Part of a small language model's weights.
Size: 23 layers, width 448, MLP 576 SwiGLU, vocabulary 2048, 30.2M parameters.
Architecture: rotary positions, no biases in attention or MLP.
Training: 900M tokens, 6865 steps.
MLP neurons of a small language model. Each row is named by its layer, matrix (gate and up: input weights) and neuron, and shows model dimensions 298-447. Each number is 128 + 24 x the weight over its row's rms, rounded and kept within 0 to 255. Numbers have three digits each. A neuron's up and down rows have the sign that makes its largest values positive.
A block is one neuron, or neurons of one layer that tend to fire together. After each block is what it responds to, as a language model described it from the Wikipedia text at the highest values.

L12.gate14:097113121112175142119101102101124117119140091142137103133167133090132066152108127166089095150120144136131145137101118132121099176128113151113105136128141105124118139114119151140134089141111135150120136136096142148130145157089134113107108161135124156143071155135119135129139058141192159130115136121113145087160118157102146128085128082129117110146092083092172152117126169152140140162155131134128136138130112151131129139091144105069116118110142122136148
L12.up14:123197124126102139150106119128166098171157144134117171126176107135079153151128122117107154138116164108092129186126108115119103117192164123094115133152111098142122137141107113107118107121083088133126106120126160129124179153187124136103104096118136110132129123091127119105125127087135127123169121121162117170139143126087133115101089115114129109167128141112141111136172114142102086132124121136125129146142128093146133152150099109091108139112096157166102
L12.gate128:098099103138176169109122135107131160101109125130118129104167091111144087142110123121100133156138126151124124130125136117099135115114104090144124137122138141116138172129114171080081157127170095159089132163099123116128141142119121092149139085178137147164136091191154144126132157116106116162197159110109145101128138112147111124153152088132137136127111096123170090098133151158122114136105133142091146130122115159096101096143112131137167117113148135128115
L12.up128:149147169142130122142102131151131154148112124133128081150192120150159148138117125147127134123117093138142153074129115117100121116154100110133110074135144166133157120091123104130141149150111088122141101109147128137151133120163153161116132098100099125129157139108120113124092127126099139145129130115074121126121142117119141140142129155105139124151133106119157089099128099121136150107158122174149116119161192167160140103134121108131112135149139157128154
L12.gate175:133134133131113127156155115113171192192140170121145177177134120112118123125146134097116115139123139150162163117128129116122121126173103104125152133109124098141167114127143134143122136146123096127145105139163102124109134102121132151197132102110135143075149112183156148127101153101109153149123151120111111151145114145157136162134146137106127090149091132111153122164103164159167155174171158142120154087145097097153152140154147154111121105128116135125120
L12.up175:132134140114120132101116146120125137153146118127127131114131153122115138115102122150155162101110093107124150109091105129161119115155069146077115088106095137105093132138124127117112075085111128111149175156109123101111154144119071142122141157130066109129129116133107127121135171121111142151141128141131111114113100101132134127157140144132145097132133154160131134124179102127112168119114155155120098115122081105142124137130103124073131132136147150142163
L12.gate343:115123092136122131133120139129136106190122133108094105112130143129141087145136142114135145124108120163146123171126116150134139155164121156149111154121078134096125172101170157106140096152102149120108124112149124106110108104148144158144128130176118093142128091112138094126160101127073107141123171137161115155119122129091093105172139145160096108121091139107144070112164163132150126101080120113151147144115105118117115104142167170108134119108101131112128
L12.up343:115082141131092106102142113125146100133158109138108080136109082177177128164112179160114142132125141153071114169113117120117102131143178140104161120118135160119096168140134153133115101106123123127160130127132159128125167121139149121130139080110130084135097141124142127137102094156134125101082140140142123152153134144134124158109148128164122119148171147119148093108084123102164125124140120121098071111130115148176120110125148164139122117119087111130134
L12.gate369:128135112116129126106120134138046126123112143150120111128165100094138109118137119134133121150123156158130122106107165110111093109126122137096100101139167137104140157122165179102165176099095152119127165134104097103137160146129119094102119138135101124108109112129098077099103125094071111115086167117095096112165116162164154119137129107161153117110136151144153138114110102110111144095097075101149147154133142130124121116151139119118104143116147145135172
L12.up369:111119138131118085093146124146077103123098119185159106097152092124158155137108146114106122128096123115127092154147107180081149133121107105124122119096123176145127120115132121123101100160087170146155081136130088121106109146158182094115113118111128107117113096094115086152087133187101094083082167131119110145132123151135142087124109067160166122156099156128103093104126120097107178138126112125126117132132137158068126152118124145104133136105134111114135
L12.gate450:144143108154173120112101127107137127124157141122075109125097122136161105126137083152110128118136102143105139133127063163102142125138163150118117144152126170116135121161156170126150125124119146118121202096139133106109137097127134151114078115102145140105134149125119103128101098110106122137118065125114128161100134141129147144137105111157141131127123150142134127126166117153111105134105142125074135153129154110146118170128180133135094170132136143094104
L12.up450:137114124162130126120122169152126147144114178091123151071140150110139087112119137160107143113147092144127134168093093105124150138171107142155093115118128140112173133139164116170136138129123143171128108126088110114160137116109110091115135132083143143124112134119131117145071137116149165122144143142141133116144113062200169120137150155103149139159129100167131083107161145098124138145133117091127108082109131163120114129131136146111161147103109132135158
L12.gate537:136145124125148164107154146144089082121103104119099144142146114137091106135086141155117122120104099134100133174134116137128126133084114107072149138130127183158112115155142169136106150130110122153105105127108137118105107099116124115108074163127099120113084078147171093158131093145120132125118106153118160125145109133151158143138090097102133093114093138139131110148118154120117123122132163127112167154112084122122160151154127103125161151146149131117128
L12.up537:157113164167110118101125120122124168117187125095090119143138096168118127147076167131105122142132096131205088195138142119095127123126151123143145150112119171136128130122148119116091124112110151159097091098109067141131063116170086123108147127128101080172096111175145115124153152177130095138120132118115133131075134157137134140156111138111111104125093110140077126139117163119119154126120118152134136136106154119135130131123123152153123136119134151122138
L12.gate563:074132141135137167137125168150116136119131155093124113123175140120144165147112132200133138137064137097135135150103166130127118125154105121125118146116159108121099150097127100103106109152127141132137133162127120120087131152130100134138118115100116121130154102146101093099116130128158194119127082104130118126109148141157135152140086156117132143113110138125129108162121154120167163099129115129108142202133142130166091119172142149074099146107126137164131
L12.up563:097136099145140120131154136158151145161117162102126136167117142099126112134115109178138132123127146105131122116106133119141154133101124152136143161063103156093136085138085128120114123144142139129092140109146099139148133125125159135148185126138142117157098151119131090133124106165085152113140136160083094119115110119117131092135105109140127118106099112137131116139128121154116141110112150068085139125108093134107126135092158172133161111112123137138138
Table row-closing pipe. Mostly the final | that ends a wikitable row before a line break, as in sports stats and election tables; weaker on word-start pieces like ra, ru (ratified, ruling) and but.

L12.gate72:148159156142126147133136154079129147119125171141141126114153154174097146135161106158153143186130113121162082155135147169137121100123145144130137112163127182109143130114145144133154168121130122110122154116128170104157124130120166113171091141118171159082127119113103104137124126068078110160138124147094125131142147106131138158155132059145147106174175170156133153103132098091136114146144112101099122118145110139154084096096144090129150145096107144148137
L12.up72:104134106110181109138148139118155151101151104143177121120140131127134129182164134088153130136091131124163125147130091148154156087142117114138135150130139158119104147097159121116111122126144116124137149095134136121125118122115180132087155161109122084127102135128136130179150137118147085149105094098110180160149172098149142141176101132197124104117169145167137126124151146150123145113090119097112127130144120137094134107122114143100075098143135121141148
L12.gate265:145108139116135084143097107108094138117090124168127136119175142156146095112097144134133109124147149098114139118110114179137139151141139096137114152119142141129150157155116156146121132087129107150146129120152054154140125153114147117116153108076148168115108133114130115098111143098134152143129148107117091111151119123160113140128140173158121162133130118066133090105098159173110150123053129118131082101166091117162117112142134102155124109124172140141181
L12.up265:119117138120154146122123151160106174129164119180128118148120153103099102137129120108113129134170100077104107122089137149116152153102103108151147100158153141117136152123078113110151117163101061177160132105108106114150099136103129122126111141131131102132123147109154137142119103110106091132155126144103112127125136145162118129155159131160160110136170122150141140096131170070117158133112150149114172143121111083123143137131132131109105061099137160094124
L12.gate360:163102150121125086130100078113139176113159118088088104168099142097110148137137143162089149112140104109120164114130157141165131195113133135155113109143115136066140162132092090115127100137084123139122153127111109137084127159154125127132110141136140134106106102119117126129150140139127134160132113145100125109130126143100178145162143162157125128126151114142150170152098149089146154115144110121117085148125099080122112175123128108141112144128166122141124
L12.up360:108121127129159129140093125106116093131138110122134136167116156078135133175130082148105130102129151083165114108158134127166127150169115163125136146117139082104164139132161138137151123096104170167110107121134078174138097155171129124129108127148095103104133105168125146086134143088104173115137083147130155135085109131107166156127086132137122129115129141144151114082107120068110117121152078164139118127173116132131166141158123127145139120146141083158111
L12.gate423:163123147114136140146147163137145097109143114154087101121124131124158061130156103118136131124150097112102134143140144107128133082131099127147140147095100154120132130094163107104172138132077149116142141158178143142146100126099115102137114119103130101089141195133112167135128117109116117125140153161131098149151131155110132109133155130101186119148185096073088127169084126088126123162124092131132159141174125149157154182099110112121136123108187114081135
L12.up423:121113146149126130095134105133146095145120143115180129116111110124192115124156170072110133151125120110108115141107167087126149112149112130105135168076127139126151131164141161118120183165090094096161121142103139148120125109108115079112112128101150119160111101086117090127115151131108088116144131152141147122153127084106143150138128115142102144168127125105122144151117137126147154131124146170153163146113157130120112143146141127137137105123181100143117
L12.gate446:109091101143120100154097155194137113124125101133117135078116111143136120183158133151111139135128104135119104145104141121128117154082116101112078097135099116096081126111162127129094096126095154098107128131139102095085140144144113109081133161144163138136152129071126117075144129129141112093131104154110131144120143101086103133149173120101183092113180120148089088121165178157078132099152152137153081135134120124112160098093143091165152143128147105088120
L12.up446:137115162119169130129094139133094118090095109115124134121140134112133120088142126103155130130102137118141113136136144147164111174150171074156163160103151162114117101152146175139144095143126137143098148113112125143119171084101084095157137119127136109070123137106151098148104181091134130122140151156117129196117139156099110134120159173085146122103132124105112125147101151146101136102127123086142092156157147119178116145092105143116126142134123139109152
L12.gate489:138137134133129106173106140109112140140151113152113137149153095104084136112133169134093136091114105113143118116088145068137140167132140087183135114123094122068126115084120112110178111122113117143078121180144162124143066142132149128088140135162129106133109092118153158116131185129144110170143138132109131142133191106102118133153118142172101120148105128132135105097164120144154137110110130072140116116126138136126147106126118117114121140101128092067123
L12.up489:134104102126134118156115113129146116107122123105108133107138085106097115070099141105087120168111174103093104138118170136140139109167121130130190114115078136096106142133117172100123109135168098095139122128120157102139171092137153152093135100095123136111101137116103114122152138120157120142147110135130145138151162110093153139156136114114126100124118147148106078122127117128130111120130124114108143086118124172117111131153163077159139131088148069077118
L12.gate530:126151093136105131142138102141150098095143097128105136129147132091113096117122103152116116096152150092135120147153151144137074157142106127135141134135143152102148143128118127113158164144107102140147146159099142114150141141141101131148121125135105153163095142091145087147154119136117125101148114147171108154142138135145120119129127113099125094130129113105103128111119138149133115158080098155139159125092120134130120107170118133121079128110048155122178
L12.up530:109151113125128162092095116176111135124160117127138148140119083106114082115178109107093097081107117133094097147088110159107177117123144133178163097136160139100108139096121130107161131102138150133148121104147116121123140134143119146113147150126100153129070106118128099167116091147149124079100121118140139154143138124120098094109108128111107139151130091195103135091165089074128142130099068122143084154116115086151083121129151109147124127140094103135114
L12.gate554:102129140093085091133126134123142159164149128160149066124119138094116076116129137116138102141072096123150137160123159140138114137130112120163159086112144114135157148076133156125132151088132102150153117121118112143119128170121105103144132157092144137138099132127135079146153163148124087145113150128115085101155155141166123113129142136136094144082196104112129166159132141127097082123198112123147117157160097147129112082140103147157083154192140103120131
L12.up554:095079150115133125155139150162078133126137110113122149140126159136154156124124100094144116141155144080146143104106153079171147130122110133119148113113118099092151136108112142121116116092068119127118100130125093105124179139114149059099126117119102106121165106141171144117174102107100123152128144118120162108141127133103142110122147129152128131104120165075132116194111149096084159116133087126137156126125131142108080144173136118086159111131143138166124
Copula after subject. Main verbs right after their subject, mostly is or was, especially after and or a pronoun, as in "and is credited", "He is", "which was".

L11.gate405:107129122154157145106171130087161150129095094158100117114123141167129131152183136151114174141166155119119115099160129139143094130157134104112127118120121117108127077138118157141116155140149127113128150133144125099208161147167136182116166149114146128101114149108123117078113125122109133137156109171144118158125161150086149153129110086154180140156099138120118128090148136137120186137144147127078133104129116149136093152111086082139132179143160123126156
L11.up405:161104148147150118096106113123164174065145124125158093128144145134123092096089120129101101097129116155114150093142143118151098114170138139125120124129137143131134122137119139157126150115121127165110133097178100140146168119110149090114148094119170144124105131153160152143172134131137119132169153149120142161129125138131109114113128068124117119133134125130165116075132139096088104105129143108132125133160143085127153190085131148141124141115102115086150
Past-tense auxiliary after subject. Past-tense auxiliaries and copulas, mostly was, also were, had, been, right after a subject in encyclopedic history text, e.g. "The station was opened", "He was born".

L3.gate96:110093120117142180145116147167167118133114144130128123136102101197146107108152152119143133135151179126146137150142121158161105128094148121141098131154110148147131099148141157114146113136151143121121132113141127104139145093127104135131149131189102132128141151101092120092118132119181165141104123143166139104139103139072120156172098148112144126117147198121094091112084122131106129116132109096128174141151101151130110043136145086109168144155152104125132
L3.up96:094109099151110117156158148146149098109123162079094117080142140140132110101119116141158099128133134133171111152141113108121101133127134154107167079167173130104115108154112132126123140151161131177126153099131117111119137116141101095140117132140137152137127142112144143144159102110138123160102143116106170133142129161146091130133114131167172122140115141121107172110137148154101156144094108083125134150119119119148102142101098155140110156135108133098133
L3.gate203:095118111137159116137137113121146116141136120138110143157172149168102096126149137119168124148146143137128130127091093170115159162120149105106127111150151097083106073088112139138124157151110128105176096132130122115113123146147117101179125100134133136098127124147125110117153147128139107125093109104128127077154091071125143130163146142154103136145137125125173121126154124132128134139096155102143142117103100154189157126064117106107134146145117131083102
L3.up203:146122141127165129145132140100106185145132113126160131146142123152132107129164158093129155150098117137113143108107107111126128126148133101100107102145174072136125120134150067138090080077141066121139159122132111148104176162163156109138122168113089109095150103136081162088115139129129142118137081128134114089144124172142101133122145115145122120119136134116144121089155135142117113136176166163129132145105146079155159072100104082141108112123102131112134
L3.gate244:100106118133113102136145148086069094118108106131115107120166135105127073133139135153148139125099126144109169150143146119150127131100116072141151126126128123141106128109125135136106105104125143104144120157128134093121116106146114144132105180117133114149121138161094118127130118092108153120081117142130168150138141174088105134135155181134166122099098186181151153151129082157192130118084076125159137118107069092138089112148102112120157144154145101108148
L3.up244:094123146145138145124103098110151091157078094096105109089104171154124147121154151116142153137164081132077124122122134117130092101126090120143132130111095107136128105128158139125155138076105153108088105157093111117094117147168121149132085167122130103144090127117127148091143145132125123147092138124173169141123145124152154115171093173130162101159153160134109117158138107134139162138093099142128157096121095082132133147127167135140197124100130124115145
L3.gate278:122135087144113155124189164135128133106114132140117140088146141124116149103136113150117116143158119135163115139134154149127121161174135076131153148145137164086099123096162092099140100114143135125147141093145159077121118137142126109105168103141130150155125114114143131171096141139128109141153149121125130155139137118138172147125099120101145111155123092114177111112176160159112132176156084103135129136076100089087091169152120140143113162150148113103148
L3.up278:127154128130171121120150163152109152156126127153145153137115108164119086090145158147103080126106143091110120145142133138103132120109110069149126139135095128061126148113145129149122105135163070128142151128126118133126076146094181083124128139151091138112166126156145173133137119132136115149127144132123104148145083126101145139145150139124108123085104150109153160087141147093122093117188129057127086137120125131140102137150123159095081141102129132103158
L3.gate309:080171150172147105111139173128174154145161151112131149134134144133116101118121086111120109126149137083146095127134185148176154115138133159138144073101135111076133096136138123127138166154111124112166101162107142079103064158110157118129114120173123134152113162107147123145142127154099163120161157128129121163157160139170089126085141127093086143130104108127149098110067107113166149130099141114117163124112077114186151165130157140147113104133132122111103
L3.up309:133132127123069085132131151147119114131156151135136113149140137120090100120091132127114118118143179095123102134120124130099149169065143146141108144110117146088130120115139112156182146162165090161087131158121051118141113112125169088121131152143100191071130134097161137165158122096112112119120158110150132104103137097132147106115122134119154124169147137120133126139137053067124103113128178124115105122138123118140126141092115106149162124091135139111149
L3.gate335:158058111136128106125137112109120147153127160155141099111092141141128123133125124126159132173152124141135151158145136092119105130096145111111112129116142168123118103111128094138077144134112148139180113146146122122125179142134115145072108137142132122106159092161093126123113130122083110115175137106157145140118106114133136122159114171101115059130066127150144081078152107122132126104087150161138130152120155151122142132111124112093136123159139135144128
L3.up335:086110102106170144099167110144121146115117161124081132139158119172125128140140102118166133109133113117122183095176122113100068065093130123126110105093109096094136128179112137147158081122099134152156133116126156143107146129158154115111152153153134136135108109156128149133132102114114124095139110144158105159132082191107101138111124122136094083114114170184136152114123170121146129143079095092116108143162151146070138129140092116128149189138137140121149
L3.gate408:137104143118101108106154160163112136095156123125115158125136157083184124127142137132109131095149121131152099102113138126133133159143131182130111132126106129100129116125140141135134138118104079112126143135137106105110111120122162102096147103130105125100104120138099136129142120120131136098173141107125109164098171182133107144135198120124167111122159160137143148078125122147120159094149151133143105142110129106094153121129120110171098148145115124140112
L3.up408:097156114121109123107140111149158076104119145170140152170148162140124131122128147105090105103140110115120138150071100141122087100118087128093111139127140152092121130127135153161153143132104185124134137137105135100148178157105108088168122134129140098101128152129124158160151148138108183076110117184109101127125080108153116142107135096112124152124123116202125144139093110112142109158120200122116148145109170143149120100129130118150167119122095090125086
L3.gate503:099149094083188151151123104114124154138135103087105108131131143134154097143163146138167138117131145103143200154085123137148132120127084112132125144158139134120150126124150161130151113158127118148057120131150120095128124113138161128109114112113117158120139123113141129141158152147113117135162123118165125131137118102172110125135147164165140124134096132170115149087125138115121115130097081145127115126065135108122122093116146159118184144117120117164114
L3.up503:133110101181100126131120135104103128167144126151098148089104137138147075093143156105136110126151147115124109107143140138133165110057106150098127163155169144138153132158107088134118172151136136173133127101120106134076116136113127140174133131134101096108161113139126138093109156130115105137084149106147151160120133086164138104090122118173129103154117097114143142121119112117120119162163112119094130132144106147149122142132134113118155152128114111116140
Split word fragments. Short opening pieces of words split into several tokens, strongest for ke in keep, kept, keen; also ra (Ukraine, praised, rail), Wa (Way, Water).

L3.gate108:125106153121150121136113139151126132141118122125153132143101090127109094156110095072104141099170189131143134139144109141118115147107089175151105119108104059101120142147096138140131179131125128116168135146127161102182160156141145089114119110129113120110126146118130095106103142087138124097153094141118131151157147152109177134091120116131109139144106078114169103085142108120165147126194129141127114119130149068107133125126122118137095127091119107103121
L3.up108:115095136151089114148172127128144162166111103119171155122096131127144180144151140121142142140155108115111115125119153169130100141161118129144143081141099130139137140099145115143123153130161140124134149129107104146139065121154092166132133100156097101119119098097105090111152139163143079134117149150106113136165126121126150131123127136108139119094121101145130106131168121125121151113157183135155102095146100099140143116139126152160151113154135154154142
L3.gate156:110155054189119138144112136122125154165156112077124150118132058132110133109091102142139102115095142147106120091124133112139166140110130131135147143098149098126123119156148152151112102147149122139096129120128106112132111150167141121090098145125121145082111172111167135098117155131171165135129088142099135138112121116110123112143148100115109131113101151098143096118085077151140121123100131147165109162145148146141121124109126140140109140125115113142140
L3.up156:132150147162116109140109134139102147129141149139128156143112129106044097126138114141136114157130146096131147136121104110183115142089156110137142161145104089143136117119071101110117101127129112140147127077135133125131135134150158131094126139194146140155150146073102113097123110106157174120104125129114136129142147146100141126153130090147140130098122129107126122079163106110114151072150147102148118118150122075111120169116148134121156102101112117151162
L3.gate190:110089128082149142097118105144106124089120096123097140159158146125192121152118120120129162153176111120169094115099108082152126155100095107125141112102124158126159149137150130103133140145098142138137103124111147115154142097168135110100127152127104143127135121133156122105138111148151126128159114154169132092130116109126091144134111138077119118108118143152084125158137120100087171113118125089103124105152140133151155102131157109104065132163095119150133
L3.up190:141175116153091102129102148124105160082164127143159116160099115122095160128162123112126088149102121115135144123126139154161087153139137145125142090149111157144145121167124153150100145090155089115144152150152160157164120108124089194148153104109143142139164084111133165131178133130145091109170105120099113149148127117147135113149159141071099123108137142144123125106114136133124120128122112104111128143151119086142174095139159145099159103120142166139134
L3.gate238:136170084094128152110085138131083157160126163124086121110103094126143111147132145128117130150115083103152147104089147138130128084120162099138146075136133135121161126104103152126163144122104137102148173094111131166109132176154108115128086147144147146178148148105113140136123098127153141178179108149118112105110126144128077133153116119173158122113170137119155107122122094151142160190131139128130139119130108118122140129106140142143161150153132144103125
L3.up238:111131120158106132078134103125147145169141178115098097140144123145114122138172116114131150128133146134123131194111152153185146123084145106103108108126131103141129166157113131137133140157134117145096117120125096133144124111132137093115129123127122165116128128120131109180106121116126148159168092112127122099116115134092088174141170129115141173122146139144147148136135130091102126161137149143109186154150136145164136163147131130180107123120100147098118
L3.gate363:148176135160082150107106122149116133136130102164159119140126135148132103164138148120094154124094163083190141108079122108157123119107100105118132108140134079088112132122134127158117131109155096145120159103154138090086123141126092113146087137123141115097129102121152088127134107112152136133109148122144138128148124169155158156133145150134115156123145129100158116136133103115119154119088120150079112141097118130135134146117152087160125104115150162136127
L3.up363:118134120115116136087144125117196148103146139127146196112109141136124137131117097091097133130087125124147182131092115118118160067142176123132132121124129137112170120135124139119169128147170103099123138118104116122170132084062152098159130122138135150156120121101141138163088095098130112144146098127137151123147123123151121114130152121118136155099197136137138112117095103128122140142107114114120139149106102160108113166208160114140133192154131136106127
L3.gate426:140155124137164129101155102150145151167131063137096137126116145108163146141139146112104111101134129098147146113143157157148101105141122123147151103102108138087143110139153109155140115113126114149135164157158132101101186117125122106110134123159117175125127117130140183126092095046142110123143128153102175161141122121162096148165139108139141121082140101122110142148125137104088141117151124148183140126155162170116104136118155148140126149098167117197141
L3.up426:091145112150114126106101107093133106108102126130152131114165137135113148113068126163136096156129139107077114123078178097131156114134112152102149141123136109157156118170164148086108109096144163136156089132138142124129117108121156079127102099123115171154131155094153084163109104108119145167128090119173133126174130103134079133110139109159124119103139104136115131152151090106101140177143150104155135123130118099134150139095134075094090109105143126113126
L3.gate456:114153174104105155139094140120111140115177104145087093148118143097117133122137112087124171111140157112133119125115131119117111144132139103136154105152113127082121111165111101145137120126127141118162149122144127116131135123148135144137109095114132138124139104110081112106106159106151168125124101153124091157104131098053128165147135127167148169135160163159137116104153129102112122169134088149126138118119093170133123139136159121119141149125126135146146
L3.up456:110152171094127153141155128126127163160150136131133124123118120108114114140145136126079128092144119086158175099117084104124132117102129119107144114141132125135189118139140102116153122186122130180174116090126115136131167157149128119140125125135138132141170150111103151111146153131147109146140140168135142134090152167090129121109118108122125103121138100128136134132121142093132085162120127115120162117199118150089125096155138102150131093128093100115133
L3.gate558:171096121151161159100113129118071121151175142190080113158087126142076104099162146138068117111133153111121098151110140107118113146117127127102135111122101131101128149126105144125103119131135136149121111130129135158105149140122123167099129172107154121119146165109172132159135164169115151147131145154101078161110099171121140130131153132144110125130170132120115114118142153145097147149127165131143125172118128145153124126130146098150100152159117138112112
L3.up558:111140147135139108097131138162160153140149100177091089158123147183081143131108139114150171128146128116146090154129142164161131156110165134106145140149138114142120153132136124132167148118140130118123131150129133115126132165113128130095097133086143126152105121122160154143136143155152126147148077169109092159139071094120107153184133104105121080095136132112133120138130112103148114119076134133100153143168126137098094149122151113100115077157150121126179
Split "com" prefix, sentence-initial He. Fires mainly on com/Com as the first piece of a split word (Com-mittee, Com-mission, home-com-ing) and on sentence-initial He.